config.toml
norm_place = "pre"
norm_eps = 1e-05
init = "normal"
init_std_qkv = 0.0441
init_std_up = 0.0441
init_std_down = 0.00333
schedule = "cos"
z_loss = 0.0001
train_tokens = 162800000
steps = 9937
MLP neurons of a small language model. Each row is named by its layer, matrix (up: input weights) and neuron, and shows model dimensions 0-127. Each number is 128 + 32 x the weight over its row's rms, rounded and kept within 0 to 255. Numbers have three digits each.
After each neuron's rows, "fires after" lists the tokens most often just before its 100 highest values on Wikipedia text that the model never trained on.

L3.up258:186135127144161155146184067168142120095179092092069117075156172122039124184067160071146115169147195177134121164118099121133144104078064121149131085147135146113119114099107151183096140123109119161153071138122133138146126080160078112143139150147136139136129091120122098129131150113137154136100141174126046107115147174096162141119125134157069130181128090148141146109101135202118178114139
fires after: " |\n\n", " Ch", "T", " ch", "==\n\n", " compet"

L7.up360:124167095125161120105080142080106130115127165106103125159095138124101140086079101170133086197148135146106194152089121110168149121136090173122146118100066127107070171079193121156125189047115151101181138119118136140062151094112080102153158179163130130066181140112080158147197091128148117151146092186144160096086131117156158140126085083113087163147120116150118111199161138137115158152160
fires after: "ou", "u", " pre", " U", " I", "ra"

L6.up447:141157074108125112130102140094132138097179075122163125130110090180088142148072174142154160137142127090140098135125125168109056184124165153121146159087121156134078095167062194131110181097165174133090129116222096096132067113127144101163113098105135104165093083109113081103137108123143114129144097129154143132107113057068153123105078116191149157146139105145148118101165104132120131119073
fires after: " d", " D", " in", "D", "fl", "d"

L6.up203:124107145157136176085084119153113137097188095193124095109135071115061099171078152153141092130101074143162127157124128186105161097153126162122092100077171193086138097146087174166128165092202136155151074106138136144134175134104134130154094095100155078167148196100101110184154142106124147116120109140141119169165112128058117143149150130196144072115069162108103069099101134168081141108091
fires after: "h", " part", " sp", "th", "ch"

L4.up1053:131175123145104154122108075150125113137166129135109136176140192121134122131129149131168120162132164149085147138113146126131070129186133154103140132114179124120134080151160134156114113156099162085130155097137147141114172069064077121116139108092089129166214090121116166080123142121135118088086093176118080166128098130083149173137074162044101129112097110154188101124180197151114118155124
fires after: ":", " /", "du", " has"

L3.up230:203101101096140144133049130137146141169171078126055124132177141130133114116081205130175132118156114118122146147135128102100119105123113138110145132083160155171106060121165114168084093097128120110189099128084109144074138124163138115201132124211131137126079184076124164144115107118079175110136125104117108115120120132095126144078085134155073110124104110136095176122162074151126138110144
fires after: " Ch", " ch", " ind", " man", " served", " Can"

L3.up914:097109092095114105107136111147093093097133180119113087144151090156195078163107149079162118151072120177130137149132068130180121166141112140150135160110137142093121098135159128136157080082117091134176138125146131050087157118178130183142137152171074106155121112156086153069158156096115145125145091131075124123184094093140212111091177117161117089126124103087143108164141130171132162102145
fires after: "3", "5", "4", "9", "1", "2"

L4.up555:164166100091116097093143135129094153152210151121095149127093126147165132089082126094139127086143165091154173067171102166157153130118135216063119117136095138134114095138177153161100066112105115121122150135159133133123158068181164122151110131160128096153077174101105148153150136099109145132160072081117096119177117071127116091100119056172121159124137159093088143121210171159198100158119
fires after: " W", " hel", "ist", "ir", " Man"

L7.up634:124133099148117101142089144137142074084186151101096140135140157141206068160112146108139112135151172123119151143115124186089134129076124075106224125141161161126097143146123162110127199134141128177123124112096101166098099128137087084117097150104065129122132128105138143144096129100216095154108109150097097144140100168063151177153130095209154123135108132097113112111105114129117109127160
fires after: ",", "0", " v", ":"

L4.up349:153162142072136135123165088143104090089109130080116131172115161139191114176122141126125083153197108108149099176117089126095154106063152118172112137115044180128132127150137172107114224123140137171152173115192105124121069102147126108117164184117151156126167156098114098125118164159124095112083088147131108093147115115118113107166102101130109102119110088118136101173108103126167141242151
fires after: " y", "\n", " .", ".\n\n", "ist", "un"

L6.up158:094172117131164099151170108059131098154052187099135133109099199183088121108096129128144076187159105091087136104119134152197144130113110169098118103076185153080121136127129148146070148070095147159087125158123140142170094144102176131150115155186097157230137123096122139186111113110091106115100124150101122175192124145122176126118109040148119150091088130135118102170170135087113148169126
fires after: " There", " w", " there", "qu", "w", "p"

L4.up1106:181086139098148143169120129086047083109110103104118190106157099123158141103128157098146081165130192152157125077142089122177105175117170157093126140141141159145111132141121114148118099101167128125151165143158131103092105120150148130099182126118172121090084110172064127119175189176123045054109126154092124157120105114129078119129146132121085110114122208152102127164159138125157130129100
fires after: " ", " (", " is", " was", " a", " and"

L6.up896:086145183147118109124120137118123137092110083082126154063046144191145113097184166113159057094168171120122119143146117096143146156127104173128159087106114189085142085160085074147178174112171154070174147132137151136103114064127163093171085147128096134122151149138121104137173110092130107125085168144101081115137111144183142163187166093129115122130087118126088138167143183127149161074114
fires after: "it", " cl", "ron", "il", "oll", "ri"

L4.up934:175149129078152065164156164135159139165127135162082145100208161118134113167108162143174104130097215141135121117128139112172218091133099157183073112111121195084147094129081099230138070087089133091129129175131119118148136090152126120136155170100042141153139120099121151121150090123074155143067139136144172135158138143111132121140147130121097125141122143114096084130183106175128100096117
fires after: " /", " Ch", " qu", " ch"

L4.up264:083147102112145146113106070108145133149057122112181227091158133163131109083132141174129128131164181106136140107093141114189125165175124138086137163151146082143104115146154176133128176107127142153095134059110094090096083152133154129077144164123162135159136156144089102118225128134133111085088136140053082127087112100177125138123087204141099177132098157087127146130143108089135116195158
fires after: "–", "-", " re", "re", "oc"

L6.up604:121181042139150110147071099178203093133091120120138111096184104159122088111100155179166130174148172119072139116128130116140147089100129124115164098134121126093164157180097096208135105146170164121149146072084124163104199113133140114155197106109149122104175119083126116111105144134133161110068153129111087185145133139115110120136169147121114175097099098150083126117100125137089142149116
fires after: "0", " L", " Sl", " W", "–", " te"

L3.up551:150124185138161122108075114064157116133153126069122112073073124149151129040151141251128120113177097082143106189153084137128108124182171190119129169187138085123114091107143167138116164122145165116125126115113098131082128125113102137147118115185067107102132140163165119101198125106123158078132124144110089114120081112095161129124042125136156218125123127063122147121149125107114115143199
fires after: " com", " T", " D", " ex", " B"

L3.up676:202139193119158143179144084109149132125083098119107128077184163085101134139118187122156088122138150155118131145121133111145103051115158119127140157168166158150132130114174129125137125081094146127112145118133099145087064105111080129193117171108144109114203136076147104148141141141167087110038094186123049140116128064097131157159104159163118119154069179148156087103100120131111116157125
fires after: "C", "S", "N", "E", " U"

L6.up103:159143120123153170129114086055137150130057144077121125118139188182100106110108152206164156126136119144091157106134081147099190135132144147088179129074147126047139109145125141116079152115159175098146084162178126125132156138094133115117165074157124109155116157148092111105130135125132184092098147107110145148149123140129185168185098166147121134124074147098116105169134160087086175112080
fires after: " w", " there", " There", " res", "res", " ra"

L7.up587:110135125083143134125103102079175166166101153169143075135103155096076067131097126191114156190130092066096153116136069126155110095164089154169111144123137159103175165122117111188154093075148159126106187157091144144079107110183072128126140148132099062137191139103110105158111108115132154148157126145127111160144162135136190088097115135143091121184163168090167143153129082120135143139114
fires after: " K", "0", " Mar", " Car", "k", "as"

L4.up16:143082168078141175116129139163157137113092089095054120127146120100111158120136157201156125089160106183109167166109135149104078080102106156109117102060184144110108114182108147181155163081137105087213138168125118150104119100148118154159104095172130118159152155101122113121086156124083110093101155131133130155104084087139180157176105115086119178158128155135100106117146151165051182108035
fires after: " ", "%", " l", " L", "s", "2"

L7.up447:155152156132105160134132061184157099096152089095138163092128166179157044103110154176157159128107143124102195094126082118163109149128109138123158120101087120129165140168063157137125114075223166128140152102107107124116134121135076126171097168140115099107155140126092093047109177093130118159101112160148115189152124145124157132104135155176114138110154077149138111128136142077153147105052
fires after: ",", " N", " al", " ar", " s", " S"

L4.up572:127170126142114129109178138091108131158111090088081151157090169177085156088110192200206110138133184152117108089147140094149137125140088115207126149175162068101171120140104149156100203105101181150133113081130101126149101113091093086166135129148185102106138095133106144118132056127122109113072146149149148133083135108118137194125136103137110130173086114122133088114140130104137134059121
fires after: " |", ":", " occ", " d", " /", "°N"

L3.up1056:133188131082104129147092116087147075141130114124079158113144121204134115105087193092186152131097118101124152031134107105136120202128095109151174123127126090105166067169144180179122162109141119190124133100133081130078096134104111099157101075190122127141147142127130146124149097140093073081130096107124175068113119143109135138117119135161096088114145073100102122114152102110119149175135
fires after: " v", " V", " ex", " ind", " inv", " imp"

L6.up494:131115140046109110157118117083125110087100137094106095121080194103089117106160148115141097150104139143157146064174115168109089089141128140189094126109116198109139107166117100180113114086131139112144133089184101119104104120199080133176129163182070153189146137121100103131111155082128135183160135164139079171137099111124194157133110053130128159150091175118136194091135128168159141184118
fires after: " b", " g", " k", " B", " d", " h"

L4.up309:170184126062110124172165096114115092156134058091134149119166180121072139161133152168137108120101191151159101131108121092127143086174117137177115117173160125123221108133166144147147127106103152119080152114122107142085075125147127098149116215166150103165189135133123164105130136123126129129080106174076079141092141135107111148102071138179104096138087168100178047141156154118090144094122
fires after: " /", ":", "E", "C", "°N", "D"

L7.up795:125129152105071066147092142117175092086117163138172139137161106130177109135095174140143181131136175112098187083142153105091124148170135128161157073129138112080113132104093196188137104130131151127124191141155149111151122189114112095086168160145150129079115160071099070059099101106157135104096123174117157146119174081113116113140087130141099129151135102147131132180178138114126077136131
fires after: " |", "-", " R", " G", "|", " the"

L6.up3:126141095134113128113021118120187143112094112168135127151082124143097159114159120084124103123134102095120097138164079076144126232145126171151123108151067147103094138113149184117104130083207102096104189114183098143074120113126055113130154160089184129111144207163067163113157127147123098103176118134172161123145144133136204122155164102157143144160138163111133109184121117080168105126131
fires after: "un", "u", "ig", "ar", "ü", "ut"

L7.up879:111176119147133100188150166127136105138165105112111127116083219144192077151176169101120088138121125125101101155148114135155103109124122110102111169114145150064194134198103098164140122141109098112119146142129119160152084069160115089126083152122043154121138147144100090118109068102131175160141119135135104090137113109112121138156125147143167153100124207117105172140167156169179150181188
fires after: " b", " B", "im", "ong", " c", " st"

L3.up989:097157093077186132147127093084131148112116121125106133108130125121155114127078158149169047094148132132101126151090158071125114095142107144144197150079157112165124129101105147107049120120114174189106196105155091112116177129110116133165075164132095129154133157102082124125089164131147093102125165108107141168142129161129120111130099125189121101087118109105201072131206080126182153185087
fires after: " ", ",", "–", "it", " (", " up"

L6.up1053:116143143096142141165082068110131108131162165146130128118134105185103134125187126173187082131160148099117160074164118190002090153111132136100151118134130124132091178130132121103120171131131166160120115116081099144100088140130158139147170104075156092097063074118106115217162186129116145125151066110134111182087115169122147172113137137162066172144082110091095113123124098127134088168116
fires after: " ", "ap", ".\n\n", "b", " ("

L7.up196:159123174118177091129069133142179118161158134135125198159191136095158144123065138105112105100082141108163122149186145079073089180160099134146120122135114080106110124156098181182153149110144107087123127145147108163114118108103104166128125154147069106109127155103102155097164132107152135138122127144106138156058098119119138090123079147086135112166157222124112122148192126159115116105128
fires after: " the", "-", " a", " pro"

L4.up566:139096185065142094141164118152126123096187139141107166134143074102168129099096125040142131141147157132101164120126139124110141141128129115184108104143043162128131110093107120151127128136117113144121122125129129125064176128156144123096176124157202127117135064232109084058146145109099175111133125127103114112158138103092144131153051135085104139141140076121140140132134089239129146134115
fires after: " ", " (", " Q", " A", "A", " a"

L6.up223:152093122175138134152119074118175110122175093107127156092148138080161117173084162094172081125121169126135178100144138144130174115167142116105070099184148144155220132068120112182156157135100142115078163112132117149132089113085096123139157134112112138120125130092127135138173095137143084120121092075122089187141122192153084126078161190175098165129162168147092128141116167088154108150132
fires after: "-", " ", "===", " se"

L6.up470:115168113140121124175093120054151106114068138143097131137151156096123131149109187170156090085123164137164132104156163106152074084098106121101169095144209110180115126158190117127106130092151103122145142076170120106168149087110148116196171179147136116084166111120161135144157133116177108092109079130107089119108089163190106152136152153089104161139141123114146172125169127095131069143115
fires after: "\n", "-", " De", "N"

L6.up586:130152110111110111170140158194112118140111113127135131059138111141175078178130134109116116129163132116065087148180061148134122148121106143144077145115097092111119130169203168137146158125162155128110137145056110155098086157184121068156157122081138111140139191141096116145109109151037150127108095113138124199127116125077108153100148163106142152101118193097143089053140154140114103188129
fires after: "st", "h", "eb", " Sch", "c"

L6.up666:168156079125095223091171078122097089133136140124111100131087147188097154106083149172146086105170133094164126063134117127130147136092161155043174164100148179191120125153162162124126139104116144113112134150132126135133167129176133096142127153162103123146156095094103146170150117108110140092103104136115078199146142121098156148133094103108164137097136162125115118145071113132089138107119
fires after: " w", " m", " W", " Man", "chit", "red"

L7.up645:162170112130125127163123109105194094130144117122103094083162103146174064063117157189187136117157125087126090118150105155075151147089144093095125176080134151150088131177106131152143146173141129136123217137107152139159167088148042088161154117121043111163112114169171098134127062123168154108108148149144123108125124140121142137151103142218136151105123111122113110140124088101108164190175
fires after: "0", "9"

L6.up475:143164158173161074104139120102114105051147144118168183128055174087119082194098156134154139188105131136138141142122132136156078122108083091124140096119165117114066119122197111107111126147073136104148126037145140130083121148139122145147171153119106126122133150070131133215139093110172101115132174142110075155162112132147053067073172124158110148152096118167132132124108148108195096127120
fires after: "\n", ")\n", ";\n", "-", " N"

L4.up920:122122167115103114179117104077086128074154179098124169146157146170135070107105160114181112107106168141083167102139116113143097136108060157172129145100118136115209164115192090132150168107147179158150179116118067109107150125117190154122142110138105167129088148182033098118154124139133092124112103130070139107168101195083094148142140155086107150162115114110070128112128112213177138164126
fires after: " ", " (", "\n", ".\n\n"

L6.up106:133122151121118143168110132130126089131107119068148179115142114132156087098090125142127118144143127193151140129135127089124123108163106163213148106154130101136159145162178143119142120065150129087095117114102146168122090168101119151176150115152113065066160137143073100115114189138070123090133232123137089169088140149108149116115072079125110143142124148106169111092107135158138109105086
fires after: " C", "C", " c", "p", "port", "E"

L7.up1246:155112099119076105159100094140128122118116128149130143075181083138130132101143175189205091138136105079151136133122120116122165120129105154107179160136118136118123137132150137140094160125115132115154125062143102168088177135118122100186137080081150150195097158106104119098160095105088177111127148150080118103163122196133150141147076181149138213122115180105141095112149105156146139191204
fires after: "ou", " ex", " cor", " U", "ar", " D"

L7.up1013:182139136097141100201132148122183092132160126112080168059148105162185129126132149161124178119110135082119095106167197105124167140178170180148189099224134163098156106097140124211124094135143181124157139102121121116106131108144110051185147184126137149104145115118121137097142068128197157131070117119118110106102112186131079107132135170148120121118132117155111167122146069138143091115186
fires after: " |", "|", ".", " Pre"

L6.up1007:107156167090073185133088132113116122126047126142134141166160121158121107149102154104152176120148053126114199120113159150150103095114135190097105138119181149067159108179186124128194115164145158114150115172113117104094157126111088121166140074151123118166186147138111127139130093126098109086078084166061132138074099098087187104137066165118120147124087129123120052139146101120099138127177
fires after: " m", " M", " V", " v"

L3.up560:091151172086131165126067119066130102141066134151132101101171107183108074099117152106161149168133094036124147123171115058113110162097128189099166151059133148141144095126115145134174119128197138119129155135188157107152151085133114118167154107136092106113168140141158111156128139123107147107127027096123135212109085144181168101155166164105148155099113118087108131172178152098115121138068
fires after: "0", " d", " f", "1", "est"

L6.up441:140123178136181106179080158134104117079160082112113170085136114089162118206061150153146154088150166087130083155118116140078066122165074126143096155235131125180123081166160141147136125097112122133105136110100141127094073110123132139168130114075146136123151184101121099162067142127123133110098101133142147125141085096092080131131125158210141147109108143074114162110115149194137156182181
fires after: " J", "J", "°", "ob", "0", "b"

L6.up78:174103118118136065143102200078105052103113115151091134124168123130159138119132145153120140113122133066126133093150070163117071181116107073130129148173181184103126100166189139085130154086177121108150180117098144131132144156146051101201124097158138106184123108152107114149126141107120079146103161143112140151208105129129140149074109159182104125114122136089096101148118132125164175133127
fires after: " v", " J", " a", " V", "J", " ch"

L6.up1174:135151105164215150075099099121192114099165127163102150137086150150097101123106158173178106162172107127138076096086127101129126065112118131129152085154101110083123126111180124108130112064157179127119150145114160159095126075067168117091116173114162148108162093119112116105165078109189127158135096177124082106122145134079163104122127183153124120118111179109121142137105101128198161077173
fires after: "ra", "k", "z", "az", "as", " en"

L6.up138:179146178157126109172155124110137155106120124095088204079083169106187125099172123118126115098120112129104087126144154119079062138135164132243160111174139167117195115087152146134160163163173129175059133110123146117156058113127127107143104162098163134145129171112121080112090122125147141137087151131155093129106091176115142117095130078173093107105132149121107157132066178154203109065153
fires after: "C", "c", " C", "ag", " c", "D"

L7.up15:137177181158105154083094096115095085108083120123114107156170139128098146118118144145141098088095136100157184167114090137064109176124131085120119121107122125116088155165177150115117117132146163098100140072141136092173114099110156148121105125143153116171150150119158076152138134082129119102051076159137107102120092111205176177133135107171094152190050073093132073135123217112085152157092
fires after: "0", "9", "2", "1", "ol", "6"

L6.up1054:168132149115140116142125110148142127098146112127122211140130084115129149114082157132152092130185140119137128106159159112143173092130172170133179082148153070148154103086151140136081067112128134148130200099132101153137163086117152117136170128120163135127068132154118110014196132119103142068126127146111113091137114204136089139114122131070096195095134107144108164122174168206159116137155
fires after: "|", "-", "ens", "S"

L4.up665:150154084144145155121070075098124116124112143069091142107167148164122074178126146164143136134165154137095173085145101075167103078164156132143171137104169114133157108141188150151175146104107122085141166105120080139128161097061130110099126127128137132084100152134078137100211134143103163112122132123092089147138149089143122133073122176102042207080105166112071115166219153116140145192141
fires after: "|", "-", " ", " U", " Re"

L6.up93:155148109149093133043104132142164124078094192186138161099224166149170097124073133080132149128102118184138135132136146156172091092101094157142072154137144170112136132197153138119127135089123101123101189065103114129107153138157064102157169173126057103110148178064101134160140100129151118096097113150121108157123160163132146077075128096149126151130105141094133119136176119126122129176063
fires after: " O", " M", " B", " A", " te", " Te"

L6.up515:139153126112097139185164104189173050056167085155113097116154118099116134127060090134132075163091106137135195166101102142119098143120148165156080086088104172132132107104127184126147137143121146161134141071175123135136132119092053132146163099144143097152131171135105061099135142117126107172136099174136147184098100141123128171070121109133103139136171174172098125131093140120137127165117
fires after: " G", " S", "S", " H", " s", " h"

L3.up993:155133152102083108082076147203151099082087107117086143068123086134177102146044161053139139139052149155141172126156107112190130107131074175119104127123167110066118114119113130142140153103167148129133127121169130041076086114146117134176181165160114118172170137130093101094108110062133134124083078175113126146142153123122160152097124170114131137174093105144135139169141118176073123122130
fires after: " |\n", "8", "9"

L7.up204:078143134139166201140091077137100122133137103102157126095129158149098061119140150160191090201181125139153122073121116137109073160087123128098111190124094104169058165124171167112112217075173099125104125118155130116076102124116157158107195119168079097104098135143086112137127153117149120074150107168112048145110098108116128172150087143093113167136111097084148094113139106116120170143164
fires after: "–", " (", " "

L6.up353:139144097115095125184121107085107112085116133171107103118153118144137061175134151118139182130115120098119077140149155138105016116137143145172183157107199143144137162135090112094120157147142179112141165095143134116097078129139125077164112124107062076123186087135172122172165083085145119094112109157115064137185143163098156144075171212139117146155106155124099132085100132168143114174180
fires after: "N", " N", " mark", "C", " d", "ag"

L4.up891:137107137094140117146061174077169101090104131080090172146105098137130128112142187152179107133180155113078103138149127107065122077116117136088184114117133145119179120185173181129149114107109155114169128189118113141110107122142172117184102074108145082131153134171103110157147137121093135114065147121177118133076112102121169134175081081175140134155095145119125090139097161131093191031094
fires after: " ", " |", " P", " L"

L6.up1255:132139120088130133133122075123154113098144124144129146116178151162121161088103159142170111152102129173121132088147156210149181102158136145130091158099160138127150139104101117194087114119085114166130163085093069133104160133165092130143119146194129134161058157169097127134134087139076124107079141115121193111153145176199070134145146182135024128120097139133124157154184118174176106144097
fires after: " ch", "-", " W", "P", " f", " Ch"

L6.up146:090135097105082174137171078091114115090076126092139080107102158179121121170088138120141142183157137110138173092081109153120102161136156144131137118168164123103162130139055153109101145124160157225122136126147128153106060139165110092138109109111123115183163095132133146130145123120114119080126129150151111153201079119106159143093160093177120190139096098162131123096142154121104137098128
fires after: "n", " d", " l", " h", " n", " N"

L7.up23:175160133092118185160150078080143115184111165107103106077117138163149131147115088085093104155131044076102159138134158168107119177166125128097121137132116165067136061108098140128140089134152160185122172118123146127101145118125127099145117092135117102147151188097075132146117094118113141080183124127171148158169097150097143102106135073199175212114123141152077055102115120107136175138163
fires after: " El", "el", "m", " L", " Le"

L6.up1004:134128137115185108127119159100120153112111107177152128119113112112170118115095144133156104088068156174067147177125150168029167107068097131100143119125127121144124127155151116159122108118102153179057126127142152150098130117130077116140132089092148127167109179073110087153059120124074124129059160144144142224127119068133162196170139114182121148164082165110123128123128125083127144142057
fires after: " L", "%", "0", "m", "ra", "fl"

L4.up863:125141124133168142072113102119131135093103070092167139046155094117131140175111172149139113124113128125164156124151118054110082130133134113119144087070133122116164095106107163103175134154126134118072122087174105079140146086110106165150153111151180124139071136132125126164199142144139127099110053111157142175108126093154104066089079142143102181137153096104159186191178149115147108064183
fires after: ".", " "

L4.up76:116180091136119149157133157136139115054069134063108138099099122157041087154062138111146133142102167170124145117103109176103165174114126132101103174127137163114157118146122174158135158137073136160069179166170139126103135161122080110087072113129070124185135176095090098142129105126086144088122075112136158168126105119148111133123070193090108161149130154074122104159197197134132167134160
fires after: " b", " (", " out", "-", " con"

L7.up238:174175159156097150115108141116097190146123167136110137178115185107131122173115138107143073147119136098155110143116091168127153144107098160058156070133137140107078157137129079107112174108108182122220057146112139131109135130113050106152154182112134103117178094088143150117142105079128138058175137196113088136092132088112183130144097055147106125091107133125125111200083135163100061099133
fires after: " Russ", " Pol", " Ang", "u", "ra", " Can"

L6.up1182:177130120076142096201178083119127094097116067122110114061153073166110096138169152192152117115138142142124135101189058155114091128128126114117141077081155124113149103162110134188133133188153138114145118177109109120104112115133112104112168116110117071169062149113106042144128114111129147111125096169116076165172123141156117121166113153129097178119138139131119151112198169127165138163104
fires after: " st", " b", "st", " St", " sc"

L4.up910:180154175104137160161155180134173116134118164082124100123155154085122165097098128122141152099105119135168145150104176141101136133123100131185051226169145118151123078113170180136091161116121138142079093116141162138123144140138147146149079085162109106214165158075101095153104076103103149136111141128089116120159117105178173188141109082142132110202141101099133083121079154128129127101169
fires after: "9", "1", "3", "6", "our"

L4.up908:132100154115139132083117117126102129077142135143132156102128100141198183151102152084148046106157196099094120107170072102103154185118177165100108162174124111169094107158151122129146105138184172128062167093079117102094083105140139112118142148123157178107135089107076118109159156125091136087107097086095123140124080094161188102127112128143139160134171150154116129122118138114145138197132
fires after: ",", " (", "6", ":", "7"

L6.up1209:068126131091099141149131129150125146136145145098135103126155103172118088139115163164140114100089154219083106133080208170059160179054046106120076141124122133038120146166158088144121112103100118137123104200146170149093165129112130124187120176167084069164152127129134142155147084128136113098107116114146141165132107187155135167182125154129127141134106118083136120157087122105154148078139
fires after: "0", "1", "h", "4", "av", "6"

L7.up353:180105140115125088137067102086129040071068157086152090134110119165142154145082147154134099137105179189133146140197119136128053151113187181117154162063087127176069112134049202141148150137111134080119191137131119099143090135200154116148142123105112126090168157161110103139097168115139075097113166168130124174117073112172188151089102101159099142188135147136109151154103133134108113115109
fires after: " g", " n", " D", " St", " d", " G"

L6.up45:110160085061115159125091085166145095141147137079145115136120181120155112149076170118155079154112095148134161106141191132110070098085099152090149129063152082165121154104149106120188148107091131148177104093116162112116161138163140136179117135128104122156120160116163097095146175096113128135119109159149069184167067138105154146097143087112109221124159102111148150108183129152084164153178
fires after: " ", " L", "0", " l", "L"

L6.up320:105152127106090108128169143124126118072127084156152148079057113149122108153163140091135147161112181160149093130124161145145072102092133171194120085101142209117160125142069119135150108085143136084102138173163158134154110074144132100128088097108172149171141112150130093140170148108162105131134172185162145154095096207096100138148093117127098160121055150135093190082177164153156168136134
fires after: " H", "il", " c", "ron", "all", " col"

L6.up414:124109149158112112114088156139117115140119165056134192125151105168239194107094163093169101134114176137071179086183161157112138137161173160154122171126080075123130086137104182173129140136113178117107121121122117122073113139119140219138107134145163103160084107195111077116127105085148136091128141128139122130079082182186153174108068131103125158122094102148130103106132169148123138098087
fires after: ",", "A", "st", " |", " original", ":"

L6.up354:130133079168195128059158160092165102116161121113140147148159177121159131107125155090163109094138122162089127132129124129127063195088097175133117134093146169105129128128146158169110132106207106187099146144129143143107082118156086136115166095143081132121078188142104132171122162127077149165128139136128099167106110100081123147160060078180123173179056137102061169102166142114094183123115
fires after: " d", "ed", " l", " consid", "ing", " "

L6.up760:106145130072130162118167130083130081061073138104105187101081116128149134172180132138132129137093142117173143135140117127150077129176084085156152068098212150076131140144063136138101120116145195164137131097126162119118062137186114105133161116130101117132138113071172154106095114084154100120131167135122079139124136050101147155124134132132110109100113175134138112114053157181099112115133
fires after: "n", " n", " c", "ell", "ph", "N"

L6.up969:142157173100142112144080139171085123116104116102110137069095068163150126185143132084140118136140126116168163088163143042091061184124156102138158118116094058180129118111143162141157183136168149151126119101162122076110143122163167149147191113178193080138064172180120066135139109122087126111158099126127120151169110159168127148092181164129111150165093158125121159095144144116132125116143
fires after: ".", " st", "est", "ail", "\n"

L4.up483:150184117119128123047072097116088142113142080079124167139070144210119107170121104132112112120145166144120143123105148144180150151156098148093143159063112145160127146107063114158128157054110192155076114108122166131137126128154120190151135160123132147144130134106110074158127157147108176144109126152157099174126181084087123082116080068164142147127046090115141084186144109211164142142092
fires after: ",", " His", "it", " /"

L7.up716:145134085230079140093130130180170154160116124093087192111206146127094096112164162133152123169185088155124146114108111102126121133083063166135153154114122130100144111197125151131128143159138136088095135108084089118147095069107035136160146161130166094129126221127098145140080121113148154124056162156152124149100105132172128152103130195157107118131113122105124092142138153159158155054125
fires after: " pro", " tr", " cl", " p", " te", " O"

L7.up5:110156162133106100107117119112238142077087186086137107133122127110138114100132137164136124077133092130116092171120119112150101174127087216119143097145136114113112123178144128113127219126157152109088147139119102185101089108130088082127092130073156208155157178083099125073144083096131160064143155158136178142146144082123154134187149096130141151103113173121120080170120149077118099150125
fires after: "u", " R", "ar", " V"

L6.up1012:129153094091101131174105157161152102127137136115125100088138125176191063134142130174157112143130122136140114113142070119133229121096122122133173117130102174101149099116106098107161122115099167197145124092116136149106088105144097151123145136087134098159101118131125142155103084116077161129103090121162130162140094110080140116184035152157155120112097080065167149116158152116123140202118
fires after: "h", "c", " d", " in", " c"